config.yaml
num_hidden_layers: 9
hidden_size: 256
num_attention_heads: 4
num_key_value_heads: 2
head_dim: 64
intermediate_size: 704
vocab_size: 869
hidden_act: "swiglu"
norm: "rmsnorm"
norm_place: "pre"
norm_eps: 1e-06
positions: "rope"
rope_theta: 10000.0
rope_fraction: 1.0
qk_norm: true
attn_scale: 0.125
bias: "none"
tie_word_embeddings: false
parallel_block: false
init: "uniform"
init_std_qkv: 0.0368
init_std_o: 0.00868
init_std_up: 0.0368
init_std_down: 0.00523
optimizer: "muon_variant"
learning_rate: 0.00256
beta1: 0.93
weight_decay: 0.025
lr_head: 0.00498
warmup_steps: 83
schedule: "wsd"
decay_fraction: 0.725
decay_shape: "pow"
final_lr_fraction: 0.0
batch_tokens: 16384
max_seq_len: 1024
doc_mask: true
z_loss: 1e-05
train_tokens: 184600000
max_steps: 11268
dataset: "wikipedia_en"
MLP neurons of a small language model. Each row is named by its layer, matrix (gate and up: input weights) and neuron, and shows model dimensions 64-127. Each number is 50 + 15 x the weight over its row's rms, rounded and kept within 0 to 99. A neuron's up and down rows have the sign that makes its largest values positive.
A block is one neuron, or neurons of one layer that tend to fire together. After each block is what it responds to, as a language model described it from the Wikipedia text at the highest values.

L2.gate439:26 83 45 47 35 59 41 35 58 58 33 59 49 63 42 72 40 49 88 27 44 64 70 31 47 38 53 33 28 61 62 52 44 47 64 53 65 67 41 52 48 80 37 43 54 74 41 49 56 48 55 20 06 48 63 63 55 54 33 54 60 74 48 28
L2.up439:37 62 30 28 42 60 26 66 55 43 36 51 47 50 40 68 63 25 56 26 61 54 83 35 52 44 54 59 64 46 56 60 56 45 52 47 68 40 61 70 42 56 27 32 40 37 52 52 38 60 27 21 38 69 53 49 53 80 44 35 33 47 55 23
Responds to: Possessive markers and pronouns. Possessive apostrophes after names (Banks', Patriots', Charles's) and the pronouns his, her, their, him, mostly as possessives or objects in narrative prose.

L2.gate593:49 61 79 42 44 53 53 59 54 50 42 40 39 63 40 50 82 38 36 62 48 59 64 55 61 42 70 63 70 68 47 59 45 40 59 67 27 43 39 43 62 56 31 72 36 40 34 50 61 82 43 34 59 26 46 62 20 33 86 59 55 62 19 51
L2.up593:51 69 41 37 25 46 39 80 46 46 75 38 68 57 60 58 58 60 28 63 20 58 55 63 40 37 63 50 63 59 45 54 66 49 50 69 74 39 31 43 56 86 38 63 31 47 57 71 56 25 30 54 53 58 44 47 80 42 63 54 65 59 31 48
Responds to: Mid-word stem pieces. Second word pieces that continue a split word stem, above all "al" after qu/re (quality, qualify, realizes, real), also quarterback, regard, Valerius.

L3.gate41:82 52 50 58 56 27 74 28 65 52 43 55 24 30 40 55 35 33 33 41 39 11 66 58 64 13 47 35 54 52 66 53 61 43 52 59 34 43 27 52 41 46 57 45 58 75 72 55 10 51 51 77 13 68 44 51 40 40 39 54 49 28 45 38
L3.up41:62 58 43 64 57 48 37 52 57 67 70 48 19 52 51 39 48 27 67 52 31 50 45 45 42 54 63 65 72 74 48 50 23 41 56 42 49 72 58 44 43 52 53 52 54 43 21 45 49 58 46 17 45 38 46 36 43 47 49 47 54 34 36 51
L3.gate138:60 75 57 79 75 38 72 69 72 60 20 50 41 31 46 52 46 38 44 73 57 24 39 42 39 89 53 48 60 66 69 67 77 57 65 30 69 54 15 45 48 43 68 32 38 75 36 68 45 76 36 80 60 53 35 53 57 61 59 58 39 47 30 61
L3.up138:52 70 38 63 31 44 34 72 41 55 38 43 52 45 42 37 40 49 26 49 60 47 48 27 46 54 35 36 44 45 73 22 17 33 51 67 58 42 45 52 47 67 65 66 48 46 16 71 60 54 40 44 44 36 20 45 45 57 63 61 63 50 51 47
L3.gate145:33 51 36 44 33 52 48 33 54 62 40 40 60 58 61 62 57 55 84 59 59 61 40 57 39 27 50 27 73 59 47 66 37 60 45 58 44 56 55 52 66 41 49 47 33 52 70 53 57 71 53 47 66 26 51 21 69 63 54 38 83 34 30 55
L3.up145:32 59 67 50 26 58 52 41 52 68 31 49 65 44 54 89 69 62 44 38 64 57 48 03 49 14 71 50 39 41 55 39 58 56 61 43 54 65 39 39 49 63 72 55 63 38 57 79 61 44 54 61 49 49 49 39 35 52 51 35 62 62 53 46
L3.gate159:44 55 64 58 35 64 55 40 32 80 54 38 63 36 31 25 80 50 33 18 38 72 64 50 34 60 62 39 33 79 67 41 49 47 76 22 52 43 45 45 34 33 50 60 39 46 32 64 61 54 41 60 40 61 70 70 37 62 57 45 72 28 24 20
L3.up159:56 58 50 35 34 52 32 51 63 78 45 18 47 39 57 31 70 49 30 45 61 58 75 44 46 40 44 42 61 41 54 45 68 68 20 58 33 49 48 32 50 50 39 53 55 47 46 63 34 44 28 61 35 53 28 74 84 80 36 49 66 39 47 65
L3.gate196:44 62 58 59 23 43 39 72 63 30 71 16 48 54 71 42 43 67 59 63 18 73 37 37 47 39 64 60 94 29 38 43 57 42 56 53 72 61 62 44 42 66 44 67 60 22 37 44 22 58 61 60 32 39 61 51 66 53 26 75 62 37 44 62
L3.up196:66 51 50 45 48 64 24 76 53 41 47 49 43 27 62 46 63 32 56 30 62 63 59 61 27 51 54 43 32 42 59 54 34 41 53 60 46 41 48 31 59 54 56 80 31 29 37 67 54 33 63 40 48 61 62 99 62 44 57 51 12 62 66 81
L3.gate280:46 71 42 57 44 54 49 49 33 32 99 48 77 35 50 24 19 49 66 61 46 31 49 39 44 91 53 40 35 50 70 28 56 40 65 59 58 33 41 46 26 66 58 37 40 41 48 58 58 51 47 58 65 36 78 37 63 33 54 36 44 39 58 62
L3.up280:49 35 71 53 48 57 62 09 64 12 65 34 71 30 53 22 62 46 50 46 51 31 55 43 30 58 70 22 36 44 52 66 49 37 63 59 69 48 30 80 00 43 94 45 32 42 83 44 55 48 66 59 24 60 70 25 69 44 29 67 47 40 56 61
L3.gate282:53 57 69 77 28 17 52 55 55 49 54 33 68 44 37 48 27 26 56 37 50 34 33 29 52 64 54 24 67 55 49 28 79 52 48 51 71 29 47 57 36 99 63 57 28 59 39 53 36 38 55 61 35 56 58 51 47 44 59 69 16 66 34 57
L3.up282:41 50 71 58 49 30 48 65 58 59 57 52 52 52 50 51 38 66 48 59 49 07 77 70 42 41 16 63 63 58 60 35 78 42 17 61 37 54 68 46 48 65 47 52 40 37 51 48 48 53 57 61 56 64 35 61 22 09 62 18 49 46 38 32
L3.gate300:45 71 79 63 72 48 48 49 62 57 37 30 72 52 73 35 28 69 72 39 31 55 60 54 74 65 44 10 35 34 78 54 44 73 41 78 63 32 33 40 49 67 64 29 63 39 43 48 55 43 33 53 31 55 72 83 52 31 51 45 71 44 26 79
L3.up300:60 59 59 43 70 43 40 15 74 26 48 30 66 38 53 24 51 40 62 33 46 70 33 57 61 57 43 30 65 45 67 38 52 58 17 61 49 51 45 64 81 33 89 26 70 51 46 61 62 40 57 44 31 40 45 28 43 49 37 61 81 71 67 73
L3.gate456:65 41 51 79 21 40 49 49 41 71 22 45 54 67 60 39 61 46 48 55 47 32 56 28 74 38 28 61 59 63 61 42 54 29 58 66 51 11 39 48 45 34 30 53 45 37 51 52 58 67 39 44 35 53 56 47 50 51 48 43 65 62 41 50
L3.up456:39 55 38 76 54 45 42 52 36 56 26 77 60 37 75 62 50 58 74 62 49 51 54 62 56 28 41 47 57 50 38 62 32 50 72 41 40 55 46 38 21 55 47 54 31 75 58 65 65 57 63 44 24 63 62 48 51 56 42 58 22 55 13 66
L3.gate467:52 42 37 77 38 08 70 27 31 61 48 46 47 34 42 35 41 64 43 48 40 63 67 19 58 55 29 72 43 70 83 69 47 72 55 64 50 65 86 30 52 46 93 48 84 54 64 67 28 50 72 48 31 31 12 37 77 56 73 59 70 58 36 43
L3.up467:53 32 48 75 64 12 60 44 22 50 72 58 60 49 42 60 22 55 55 30 28 52 77 12 46 68 40 54 35 78 66 54 21 76 39 69 59 65 64 43 53 54 58 45 79 70 67 47 57 69 68 54 70 52 37 46 58 61 64 54 45 52 21 46
L3.gate468:50 70 57 54 34 52 47 37 58 62 51 30 61 50 41 27 37 59 67 64 55 28 56 52 71 77 54 72 71 59 54 38 48 53 16 49 64 42 18 45 49 51 63 64 58 59 54 72 31 45 50 37 51 69 51 48 47 41 18 49 46 42 38 61
L3.up468:49 35 60 64 27 56 61 28 60 72 35 62 62 68 53 49 47 81 70 44 68 36 13 28 50 31 51 65 47 32 71 20 69 41 42 45 62 28 54 52 74 52 40 57 72 58 33 68 46 35 63 55 33 40 52 34 53 60 56 65 66 40 33 50
L3.gate486:17 68 72 69 49 83 66 48 40 55 20 59 55 74 37 59 42 60 71 51 37 70 60 26 68 58 72 46 73 82 55 32 57 51 55 42 40 38 52 56 45 59 57 29 43 39 75 53 54 58 51 56 66 61 67 61 37 52 53 09 53 74 27 40
L3.up486:33 49 67 68 77 45 48 30 64 34 40 59 71 37 56 67 62 55 43 59 46 37 72 47 56 74 43 70 44 53 41 39 46 68 49 49 52 58 56 52 41 53 78 39 59 49 72 55 34 47 68 56 71 48 59 75 58 48 39 00 44 48 38 40
L3.gate509:26 45 87 69 22 37 76 58 64 55 62 51 35 37 74 44 00 59 60 43 42 36 59 56 51 34 42 52 58 49 52 41 28 44 22 36 67 42 46 30 41 17 60 57 54 35 52 67 67 80 71 41 78 42 46 65 65 50 36 56 69 43 60 84
L3.up509:40 54 66 65 60 43 62 41 39 38 57 57 45 54 44 60 67 33 52 41 37 59 41 60 85 71 38 49 57 70 41 66 48 61 36 66 31 78 33 47 43 40 40 69 72 53 65 39 43 31 55 58 44 66 50 45 28 65 46 54 42 54 51 37
L3.gate544:43 67 45 48 27 62 20 58 52 41 51 60 63 44 76 39 51 35 27 43 77 25 53 30 78 51 21 73 52 72 45 36 50 61 23 50 54 46 34 81 36 30 64 58 44 55 49 64 29 51 33 37 41 38 43 61 63 38 30 61 42 87 27 39
L3.up544:58 70 58 65 37 58 38 37 65 66 47 38 54 61 53 51 64 43 64 58 64 42 58 40 55 63 22 63 81 57 61 51 51 63 15 42 70 79 59 50 44 37 39 24 55 41 47 64 60 66 31 32 46 22 43 60 59 37 44 27 59 62 13 53
L3.gate575:37 48 65 46 31 16 36 40 40 47 71 34 75 49 63 62 52 42 39 43 42 51 46 49 31 31 69 49 26 47 58 27 52 54 35 70 41 45 37 45 71 63 26 61 65 05 49 39 59 59 58 17 41 58 44 68 60 33 68 22 34 61 59 58
L3.up575:16 63 77 62 52 46 23 15 39 32 56 30 56 30 67 50 41 46 46 53 37 35 66 50 44 45 52 19 51 38 40 44 70 90 65 68 33 72 35 55 50 48 61 44 49 38 66 24 02 38 61 32 58 42 26 57 70 41 43 36 47 57 33 51
L3.gate578:44 51 40 50 65 42 35 62 43 50 34 68 49 60 80 42 68 34 28 78 40 48 55 36 44 52 53 64 50 28 50 54 55 39 48 51 68 22 32 40 65 63 51 63 46 46 33 75 58 78 28 71 25 52 67 44 69 49 61 43 43 60 61 72
L3.up578:33 49 42 68 68 54 24 45 29 17 63 57 55 33 53 47 40 44 60 45 61 66 83 63 49 32 60 55 36 69 42 56 44 64 16 58 61 38 32 31 62 48 61 54 50 13 63 32 37 44 57 44 38 62 19 39 48 43 32 46 51 58 64 32
Responds to: Word-initial fragments after space. The first subword piece of a word split into several tokens, usually right after a space, such as ed in educated, en in enlarged, ord in ordered.

L3.gate2:46 36 48 68 36 43 23 25 60 29 28 67 58 72 50 49 46 49 66 50 21 39 38 60 45 26 30 54 59 17 45 53 41 54 74 34 37 38 34 15 68 58 45 60 20 81 43 33 48 59 63 53 43 44 85 50 60 85 87 64 33 84 39 45
L3.up2:24 78 40 33 58 46 75 44 54 28 53 41 36 66 50 51 39 53 43 65 46 36 46 41 37 32 26 62 69 67 51 42 42 59 37 58 44 69 52 31 62 63 42 27 46 53 74 34 59 51 24 20 28 40 53 53 50 45 56 43 70 38 41 25
L3.gate16:53 47 20 39 38 33 48 52 46 39 88 71 67 72 82 67 63 48 52 47 42 43 52 21 39 55 65 35 42 58 48 80 58 93 70 50 44 56 53 53 50 55 36 51 22 73 65 40 60 60 42 49 27 63 49 31 50 42 40 74 46 40 58 03
L3.up16:30 74 35 41 51 55 44 34 66 36 60 52 38 75 43 53 51 53 60 61 37 71 46 51 58 35 60 61 46 54 42 69 55 96 53 33 65 75 13 49 56 63 75 40 21 38 15 44 30 52 65 67 35 49 50 33 64 49 70 76 40 73 33 42
L3.gate40:51 37 64 38 65 65 09 36 56 69 32 55 90 44 35 70 57 61 53 50 30 44 36 60 21 83 52 61 87 29 43 35 33 21 48 49 55 60 64 34 61 45 25 57 44 48 79 38 45 68 50 48 65 60 49 81 35 46 61 61 31 43 38 47
L3.up40:36 37 32 31 36 37 47 64 53 66 43 49 44 85 61 51 72 64 31 60 82 46 66 79 50 66 37 70 41 18 56 48 46 34 56 50 29 61 75 63 49 46 45 70 25 62 68 39 68 46 45 56 51 54 69 49 40 67 69 68 33 29 65 74
L3.gate107:50 59 58 38 79 60 27 44 57 35 40 58 32 44 53 45 40 68 59 39 43 46 42 36 60 44 35 33 50 65 39 61 74 66 51 24 66 39 31 26 36 41 45 57 26 60 46 53 50 68 60 45 37 66 92 49 46 27 79 29 64 63 48 29
L3.up107:58 59 39 38 49 52 48 58 45 49 43 36 40 65 53 33 80 42 20 79 53 23 74 42 99 43 28 66 48 45 52 28 42 33 51 50 60 56 64 38 35 10 28 50 68 38 41 53 28 54 56 51 32 57 43 32 23 73 41 41 47 63 47 49
L3.gate134:58 57 76 37 33 58 31 80 49 34 30 17 61 61 35 53 38 73 51 49 60 58 47 54 42 31 23 54 75 56 29 51 53 47 55 33 70 56 25 45 78 32 56 37 52 46 50 37 68 46 64 40 78 48 47 61 36 81 63 69 34 58 30 39
L3.up134:35 57 71 39 69 56 53 60 38 52 45 56 33 62 45 43 64 60 63 17 65 31 45 33 56 50 36 51 59 63 50 64 57 39 59 64 44 79 50 28 93 55 52 45 41 36 50 36 55 68 48 54 46 59 57 57 61 50 47 65 38 39 55 40
L3.gate174:48 58 60 40 40 63 36 76 64 36 62 07 66 50 55 64 29 29 44 67 47 44 35 32 53 50 42 60 39 37 54 64 64 46 51 46 63 53 39 30 50 43 29 55 54 38 57 70 61 73 46 63 28 35 49 35 30 43 43 58 74 31 53 53
L3.up174:55 28 63 49 55 53 36 65 64 71 41 47 47 55 46 32 53 50 66 81 13 48 59 40 46 62 48 41 48 73 34 43 41 64 48 61 26 52 36 48 61 55 14 66 42 41 18 57 52 65 45 34 48 67 57 53 49 59 43 49 26 52 50 65
L3.gate274:72 62 49 76 62 64 35 31 51 26 40 54 42 34 61 75 83 36 53 45 27 57 57 41 45 41 49 42 78 47 38 63 69 54 34 64 57 27 37 50 43 45 43 26 60 41 25 48 47 35 18 52 47 60 64 29 62 45 53 70 28 34 10 22
L3.up274:61 60 25 57 45 35 60 58 66 22 47 52 85 50 82 81 51 41 62 59 23 41 55 49 37 40 41 32 63 39 57 41 50 70 22 63 45 49 36 44 50 37 55 42 52 89 37 43 59 55 35 52 35 58 88 46 50 46 12 52 53 52 66 59
L3.gate339:36 62 45 38 80 33 61 22 41 31 42 36 37 34 33 36 37 38 47 20 49 57 35 34 60 39 51 43 40 38 40 49 24 43 61 64 30 62 55 49 66 72 32 49 46 44 52 55 64 47 42 45 55 41 51 51 26 47 33 53 61 72 63 17
L3.up339:87 49 27 33 54 58 79 38 42 47 35 21 66 41 55 56 54 75 60 51 63 77 36 60 52 70 99 48 37 37 67 63 47 38 40 65 43 52 53 62 63 54 10 70 40 65 39 47 59 43 29 52 41 54 45 48 53 25 52 79 39 72 68 45
L3.gate351:73 61 51 34 58 37 56 56 59 49 59 34 43 43 55 55 63 55 79 71 55 73 42 78 48 30 20 70 70 37 49 37 39 67 48 72 49 75 58 37 62 64 55 60 57 66 42 26 52 56 60 46 38 52 46 75 29 56 53 65 39 72 53 43
L3.up351:25 52 50 56 45 55 52 67 58 43 36 00 51 61 47 66 64 36 57 68 61 68 57 42 33 76 67 66 71 53 46 43 67 38 40 45 59 37 48 47 52 71 33 63 72 43 43 33 49 50 54 48 58 55 30 85 66 52 27 61 77 48 59 60
L3.gate353:64 72 42 58 27 51 73 50 75 53 48 63 85 39 48 72 49 38 53 28 58 52 58 37 43 53 62 66 34 57 65 48 55 45 62 21 52 63 34 57 59 47 28 37 57 66 28 28 25 70 57 52 58 58 70 44 49 46 71 52 45 50 57 53
L3.up353:63 59 76 29 48 45 16 38 74 44 52 56 37 46 38 60 35 66 66 51 78 60 67 54 47 19 45 51 45 50 38 56 71 41 45 12 56 58 69 42 73 61 42 51 43 46 29 60 45 48 56 58 42 20 52 59 36 64 46 36 81 50 59 44
L3.gate370:35 52 47 25 71 62 55 37 85 38 88 41 62 46 25 72 53 53 65 64 34 43 61 31 45 77 67 54 46 28 85 35 45 68 56 31 65 52 51 18 49 62 65 50 42 36 29 38 38 63 46 51 55 66 40 45 57 70 81 81 59 55 47 50
L3.up370:56 53 38 46 43 47 55 61 38 54 57 52 66 48 32 45 51 46 46 64 31 47 55 46 54 41 83 32 52 43 56 67 47 45 22 20 67 27 35 23 63 46 64 47 73 70 52 88 22 72 47 52 24 56 25 56 51 62 66 40 24 79 77 41
L3.gate413:58 47 28 39 30 34 62 68 41 32 70 63 59 55 49 28 57 64 45 35 52 48 32 39 63 46 52 52 53 61 39 59 53 63 35 60 34 78 73 27 22 57 72 49 41 57 76 47 65 68 56 31 44 74 54 49 29 52 59 52 32 48 64 54
L3.up413:37 64 39 36 38 29 60 28 47 60 69 43 57 56 60 90 42 48 48 49 69 70 41 60 69 66 45 35 21 74 61 16 76 47 51 59 55 39 33 25 44 50 25 55 62 51 73 30 50 62 42 60 49 39 58 51 66 38 51 55 34 45 39 36
L3.gate422:19 21 40 65 55 56 34 47 54 60 45 46 69 47 63 48 61 39 38 57 51 52 67 56 64 41 72 32 71 59 55 35 38 31 74 65 46 56 45 38 62 59 45 34 55 65 42 56 45 66 32 48 59 51 82 29 50 46 69 45 40 55 67 64
L3.up422:44 18 54 52 57 58 44 64 48 45 48 60 68 71 76 61 39 47 63 57 51 36 70 32 61 30 71 34 71 33 65 51 13 40 66 31 24 55 35 32 69 37 44 19 55 34 32 46 51 96 35 19 48 50 53 26 50 58 51 53 72 54 64 43
L3.gate430:15 77 36 47 61 47 69 73 53 53 25 59 40 73 59 59 39 79 46 48 36 58 67 14 45 68 44 37 77 30 81 33 26 42 32 45 45 51 27 51 40 62 70 48 48 56 45 21 31 43 67 32 36 35 41 60 21 44 60 54 50 64 33 70
L3.up430:44 43 59 44 63 56 00 55 53 69 67 27 42 51 59 79 35 48 51 48 37 27 61 63 67 32 45 60 45 80 58 64 70 21 76 42 35 35 49 49 63 93 43 39 56 67 18 17 61 40 43 39 08 54 37 50 15 61 57 28 49 55 32 58
L3.gate612:55 59 42 64 68 49 38 64 79 33 71 65 73 41 95 40 80 37 39 67 61 34 29 61 48 32 79 34 08 85 46 72 61 59 45 43 82 50 66 45 47 73 46 34 44 56 81 48 59 43 49 48 31 42 44 74 54 66 22 43 36 47 38 32
L3.up612:59 40 50 47 43 42 35 52 59 43 29 62 65 47 50 26 64 55 53 35 55 52 35 35 38 33 50 45 47 45 52 42 71 52 31 49 54 33 41 74 33 60 64 28 47 39 55 45 40 90 68 46 16 64 50 55 56 56 71 57 21 29 64 80
L3.gate680:34 43 68 33 47 30 56 44 65 99 61 56 50 43 37 39 44 54 56 86 75 45 34 59 49 43 47 52 45 67 68 62 47 28 57 38 35 56 50 62 71 59 45 19 36 41 58 12 71 54 55 36 53 43 66 24 43 52 42 70 63 46 31 66
L3.up680:31 66 29 54 46 53 64 47 49 57 64 62 46 39 42 41 43 56 17 38 48 34 22 22 54 73 40 48 44 40 42 71 65 43 86 38 50 48 76 32 63 39 55 42 45 76 38 57 65 67 67 34 29 73 71 63 57 24 25 97 72 81 38 66
Responds to: Closing quotes and apostrophes. Closing quotation marks after song or album titles and quoted phrases, and apostrophes in contractions or possessives, as in I'll, they're, Bibescu's.

L4.gate72:62 48 75 37 30 24 42 46 63 51 37 71 92 40 58 53 43 77 42 64 44 81 26 53 47 44 51 60 57 36 89 58 77 57 46 72 46 56 57 81 51 52 60 26 39 52 26 55 52 41 67 41 42 58 23 58 66 76 59 50 58 36 24 59
L4.up72:38 51 76 45 62 24 26 50 51 53 62 37 55 75 49 43 49 88 74 65 63 21 71 60 71 31 56 96 37 48 50 63 51 53 44 84 36 69 49 69 50 76 32 49 21 35 46 39 23 33 70 41 37 36 49 38 46 58 53 46 59 48 68 52
L4.gate434:46 36 69 41 41 37 32 76 41 44 49 42 53 50 58 43 47 26 49 50 52 53 66 45 52 51 27 58 58 37 49 56 27 23 76 78 53 59 51 21 58 35 50 48 42 60 26 66 43 32 54 39 69 76 46 57 72 78 51 53 59 35 49 41
L4.up434:70 38 34 59 56 38 73 43 45 62 36 69 61 39 82 45 26 73 36 60 62 57 60 40 41 53 53 60 71 25 78 57 68 55 38 71 43 67 33 38 56 27 59 33 54 47 75 46 44 70 57 41 36 62 34 57 67 51 32 52 61 28 78 63
L4.gate446:59 74 41 65 56 28 54 30 49 56 45 28 80 63 23 73 34 34 67 58 56 47 39 28 24 52 65 38 31 34 37 46 46 60 53 57 86 43 58 38 60 52 54 58 56 52 58 72 55 49 49 37 57 38 40 63 53 29 36 38 70 60 69 44
L4.up446:32 50 58 40 74 86 32 54 61 71 68 48 31 59 61 60 49 62 49 71 66 54 66 43 80 43 50 47 53 55 50 43 63 49 45 66 66 37 51 82 48 57 76 76 30 47 63 79 29 48 44 42 53 56 55 66 59 44 59 43 40 37 43 61
L4.gate483:48 54 44 34 31 52 63 55 41 25 30 67 32 37 71 55 40 13 57 39 68 44 59 67 46 58 54 72 45 42 64 77 57 49 64 46 43 28 29 63 50 55 73 70 37 65 57 66 77 74 69 59 07 42 36 34 38 56 58 66 28 52 73 45
L4.up483:44 67 81 54 24 52 63 58 55 34 38 36 32 72 53 61 65 39 61 56 53 49 41 52 46 58 63 37 45 55 54 31 57 58 39 91 80 48 51 77 49 62 40 67 25 42 57 29 62 50 42 50 70 53 46 33 47 47 59 89 41 28 60 48
Responds to: Word-initial fragment "ed". Short word-piece fragments, mostly "ed" opening split words like edition, education, editor, plus mid-word pieces like "al", "el", "um".

L4.gate91:65 61 58 32 47 38 54 52 48 42 26 18 57 36 49 66 59 63 90 49 57 44 56 61 73 43 39 74 54 63 31 70 37 31 53 53 66 54 50 57 46 61 63 49 31 35 56 39 65 25 24 40 39 36 50 61 79 51 31 52 45 52 29 42
L4.up91:57 54 36 50 40 36 39 64 51 25 55 59 25 54 39 29 47 51 47 41 68 50 71 47 49 33 54 58 29 23 20 36 34 42 32 77 46 67 59 50 19 45 40 47 20 60 66 63 51 56 44 56 50 53 64 70 14 36 56 61 27 43 77 40
L4.gate220:76 37 48 77 58 64 74 44 76 26 33 32 57 38 55 61 43 60 47 45 62 47 84 44 53 35 30 55 46 42 52 45 44 47 61 36 30 59 40 72 51 65 52 64 30 65 20 33 39 38 38 72 49 64 77 61 27 43 46 66 45 64 26 28
L4.up220:49 39 52 41 45 58 45 46 64 69 68 67 46 67 48 55 29 51 20 58 30 08 49 48 27 69 60 59 57 58 75 81 51 35 33 32 66 60 50 41 49 49 47 51 25 62 58 63 41 62 54 46 72 29 63 43 29 26 56 16 71 54 52 49
L4.gate594:49 56 33 50 35 54 21 52 36 26 26 44 72 47 77 68 56 71 56 63 55 29 72 65 52 54 57 81 06 39 57 30 67 44 72 71 64 51 67 49 33 43 70 62 40 59 41 49 27 77 40 16 47 41 47 70 34 45 49 53 21 59 52 84
L4.up594:72 46 69 47 59 43 49 49 52 51 66 59 62 46 31 19 52 40 47 54 66 35 67 26 42 49 50 40 37 43 48 65 56 63 82 27 48 38 28 42 63 50 22 41 23 34 72 80 60 32 51 53 45 51 23 28 46 53 53 72 31 47 26 59
L4.gate694:47 52 40 48 62 53 16 58 61 45 54 48 44 51 50 38 39 79 39 45 48 70 44 53 45 49 36 37 70 67 67 71 53 42 48 29 37 43 43 52 54 33 44 57 46 60 56 57 69 34 43 44 49 53 52 64 40 56 48 55 80 56 39 41
L4.up694:36 75 39 53 42 54 56 32 54 60 25 56 33 42 71 56 61 62 30 32 53 73 49 47 55 37 31 30 49 49 60 57 45 48 61 37 24 36 65 46 55 45 41 61 59 79 48 64 52 46 65 34 26 42 43 52 52 49 39 48 43 34 47 59
Responds to: Possessive and closing apostrophes. Apostrophes right after a word, mostly possessive ones before s (the tower's, his father's, Marx's), plus closing quotes, brackets and word-final pieces.